MLP neurons of a small language model. Each row is named by its layer, matrix (up: input weights) and neuron, and shows model dimensions 160-223. Each number is 128 + 32 x the weight over its row's rms, rounded and kept within 0 to 255.
After each neuron's rows, "fires on" lists the tokens most often at its 100 highest values on Wikipedia text that the model never trained on.

L12.up768 [164 145 202 174 144 114 138 148 173 173 161 179 141 143 138 122 152 116 116 167 136  36 130 143  62  84 132 136 162  69 130 163 110  95 130 137 135 103 118 134 145  90 142 107 133 146 149 132 148 118 116 116 154 120 114 135 147 121 131 124 151 105 113 145]
fires on: " G", " sign", "it", " g"

L11.up985 [122 123 145 105 142  86 138 146 107 170 133 107 130 129  90 163 127  56 101 125 165 129 115 138  69 138 156 140 201 139 142 138  82  92 110  89 112 139  94 108  92 133 194  99 123 156 108 166  96 123 106  86  91 142  98 115 122 177 139  95 166 129  49 116]
fires on: " a", " has", " its", " and", ":"

L12.up372 [112 100 123  60 158  87 182 149 112 133 210 107 121 129  99 150 146 172 128 166 162 142 119 147 157 148 112 130 143  99 142 123 146 120 108  63 111 155  32  88 162  97 102 150 185 155 146 160  79 134 164  89 142 113 104  51 124  83 114 106  91 139 115  99]
fires on: " 198", " 196", " 199", " 197"

L12.up1307 [116  81  99 116 135 136 166 103  69 181 183 107 137  44  97 132  71 182 153 104 180  73 155  92 114 111 134 113 144 121 101 105 143 133 174 112 171 111 201 164 121 142  85 152 103 165 120  97 158 118 134  98  95 148  88  94 135 156 105 120 122 131  92 116]
fires on: " this", " This", " other", "er", " her", " 2"

L12.up655 [187 176  86  71 130 151 164 165 126 173 128 144 122 136 108 149 130 140  89  95 167 121 187 101 173 125 108 143 139 138 132 190 170 170  97 148  69 117 208 133 116 120 144 107 131 159 179  67 163 174 105 148 195 173  74 108 104  98 118 110 107 153 123 115]
fires on: "D", "N", " (N", " \"D", " (D", " most"

L11.up1384 [122 128 122 173 128 131  83  98 152  98 100 119 125 123 139 169 146 112 117  60 103  46 125 104 164 140 148 156 147 128 160 172  88 153 146 140 126  97 103 110 148 154 128 164 140  98  62  83 125  69 141 113 107 114 117  64 163 121 152 137 188  93  97 146]
fires on: " from", " an", "al", " An", "el"

L12.up13 [132 153  90 135 145 135 114 150 124 138 160 147 115  57 166 138 154  93 135 113 157 130  97 163 117 193 108 109 143 125 109  70 164 159 123 120 114 183  80 140 170  73 121  90 110 110  79 134 117 196 124 172 167  87  75  69 146  96 119 110 121 156 118  89]
fires on: " W", "W", "-w", " \"W", "–0", " gu"

L3.up434 [ 81 144 122 168 137  96 106 116 188 165  99 115  77 124 152 101 152 142 118 165 104 104 123 111 143 105 153 163 111 198 107 174  90  95  98 151  96 150 146 143 127 108 169  73 115 165 146  79 152 134 135  91  67 106  86 159  89 153 172 140 224 111 148 121]
fires on: " co", " O", " Co", " (3)", "airs"

L2.up909 [105 114 192  83 155 115 128 170  82 136 203 112  54 107 150 146  92 111 112 158 161 176 109 146 135 152  86 163 160 136 130  96 119 196 122 115  89 101 138 175 148  74 126 112 150 158 116 174 134 106 102 131 155 137 107 109 122 105 133 103 113 152 191  75]
fires on: " 199", " 192", " 198", " 196", " 188", " 184"

L11.up586 [104 143 149  84 109 148 121 112 118 105 159 166 140 152  96 212 162 162  96  74 203 132 188 169 121 123 153 169 118 151 151 104 139 149 142 105  89 162  46 117 109  88 113  77 123 142 155  71  98 116 132 123 111 101 113 106 120 142  98 163 132  62 110 135]
fires on: " Al", "m", "l", "ill", " Mag"

L11.up531 [161 123 168 113 101 126 100  99 127 117 148 179  95  95 123 173  79 109 180 130 168 150 133 150 118 106 130 111 132 126 149  93  97 166 105 132  74 178 142 136 150 159  88 118 108 170 129  70 143 148  95 183 157  84 110  90  57 163 132 130 133  89 154 103]
fires on: "D", " \"D", "d", " \"I", "-d"

L2.up1496 [131 122 106 103 124 148  87 109 183  65 116  75 115 111 162 125 132 153 168  93 156  82 116  96  89 138 106  78 141 142 104  96  79 143 121 140 169 155 111 166  95 100 145 100 100 111 144 138 110 172  82  84  52  82 143 129 156 154 164 143 151 131 119 111]
fires on: " general", " War", "oint", " Moscow", " treat", " ser"

L11.up24 [109 125  97 120  74  85 149 169 104 153 155  99 138 145 131 160 150 185 157 108 145 144  84  46 144 165 122 119 161 162 153 161 155 131 161 110 149 165 117 111 144 223  84  77  98 194 176 146 145 118 107 182 161 111 135 117 158 114 152 130 121 127 118 129]
fires on: " L", " at", " (L", " (P", " P", "-p"

L3.up246 [133  44 113 104 152 105 147  69  79 149 104 112 137 157 126 132 156 199 156 103 111  50  88 139  81 166 111 127 150 110  75 133 113 106 145 115 121 188 126 143 116 120 119 118 122 129  92 148 182  95 151 115  86  88 105 165 201 126 133  79 157 175 114 141]
fires on: " def", "\",", "iant", " rul", " sett"

L3.up991 [112 121 159 198 118 114 141 177 131 165 148  92  82 144 121 155  73 149 143 150 141 162 110 112 138 156 143 117 125 153  70 107  82 177 142 130 169 103 155 172 190 103 135  73 107 143 162  90 145 152 180 208  93  79  90 133 117 141  98 134 113 101 177 127]
fires on: " and", ",", ")", " that"

L11.up1178 [108 101 123 122 131 139  38  60 116 119 129 124 153 150  97 146 140 154 100 126 160 122 130 130 110 141  83  99 141 169 116 140 163 154  97 135  84 124 133 169 152 136 129 127  93 112 150 136 131 192  93 131  71 178 136  42 116 154 124  88 140 145  66 110]
fires on: " S", " re", " Re", "in", " pre", " change"

L11.up1027 [145 159 132 120  76  50 126 124 184 160 127 123 154 130 104  96 144  98  85 149 145 145 148 155 134 118 105 155 104 155  82  99 127 158 144 126 147 150  81 139 120 140 115 144 137 111 141 132  98 156 183  83 145 138 101 125 136 152 117 155 127  41  99 106]
fires on: " an", " sp", " a", " An", " ro", "cle"

L11.up1461 [119 136 111  94 108 110 163 122 109 139 174 161 103 140  69 143 162 130 113 155  87 158  73 121 121 141 197 105 135 163 153  92 129  72  97 189 132 138  96 147 133  47 131 148 130 127  92  98 171 143 165 137 145 166 101 177 117 142  73  89 155 102 212 137]
fires on: "ium", "y", "th", "aster", "ber", "ce"

L12.up117 [148 147 133  84 117  34 173  87 129 107 137 141 106 111  57 162  96  95 108 142 147 151  77  90 118 157 147 130  85 155 156  92  97 136 176 134  75 129 129 114 119 159 121 180 184  97  91  83 155 122  94 128 131 108 161 147 125 161  80 130 143 190 118 177]
fires on: "|", " f", "un", "an"

L12.up1214 [121 144 129 125 161 226 126 108 101 146 149  80 157 103  45 150 148 102 122 120  98 179 157 168 105  72 100  76 151 117 136 162 163 161 105  80  98 129 153 197  73  89 131 149  83 136  50 170  98 178  39 166  94 132 113 160  88 122 160 167 142 158 161 128]
fires on: " Ad", " h", " k", " con", " amb"

L12.up491 [135 122 121  97 205 176 133 104  73 121 162 137 125  95 106 173  96 156 104 127 165 125 111 131  90  95 171 119 119 140 150 156  71 176 118 171 122  94 169 146 161 121 116 142 128 109 147  96 160 141  56 229 129 103 145 102  83 106 137 153 136 132 165 133]
fires on: " \"", " semi-", "—", "i-", "'"

L12.up362 [ 84 173  67 133 155 123 132 132 130 134 141 133  94 106 111 168  94 105 123 122 109  31  47 104 152 143  92  68 104 159 112 113 142 167 155 112 132 172 138 137  69 124 164 188 192 130 103 150 120 156  73  99 202 154 119 168 112 126 111 131 117 126 131 165]
fires on: " B", "i", "est", "b", " Bo", " Co"

L11.up1128 [176 104 148  97 146 105 121 142  99 154 153 112 160 109  93 147 153 157 101 132 135  86 141 106 138 137 152  76 146  86 125  97 130 152  68 111 174 220  92 110 188 156  57 119 128 148 119 139 103 147 146 147 116 108  94  56 202 137  89 126 152 113  88 113]
fires on: " the", "F", " fl", "==F", " (F", " \"F"

L3.up128 [133 120 133 136 143  51  96 173 139 147  82 114  90  93 195 154 115 135 160 118 162 107 145 118 169 139 110 223 160  94 114 111 118 162 112 126 126 147 146 166 127 119 133 153 112 155 131  72 140 118 146 164  87 142 160  56 121 102 140 137 175  88 114 125]
fires on: " \"I", " \"A", " \"O", " \"S", " \"T", " \"R"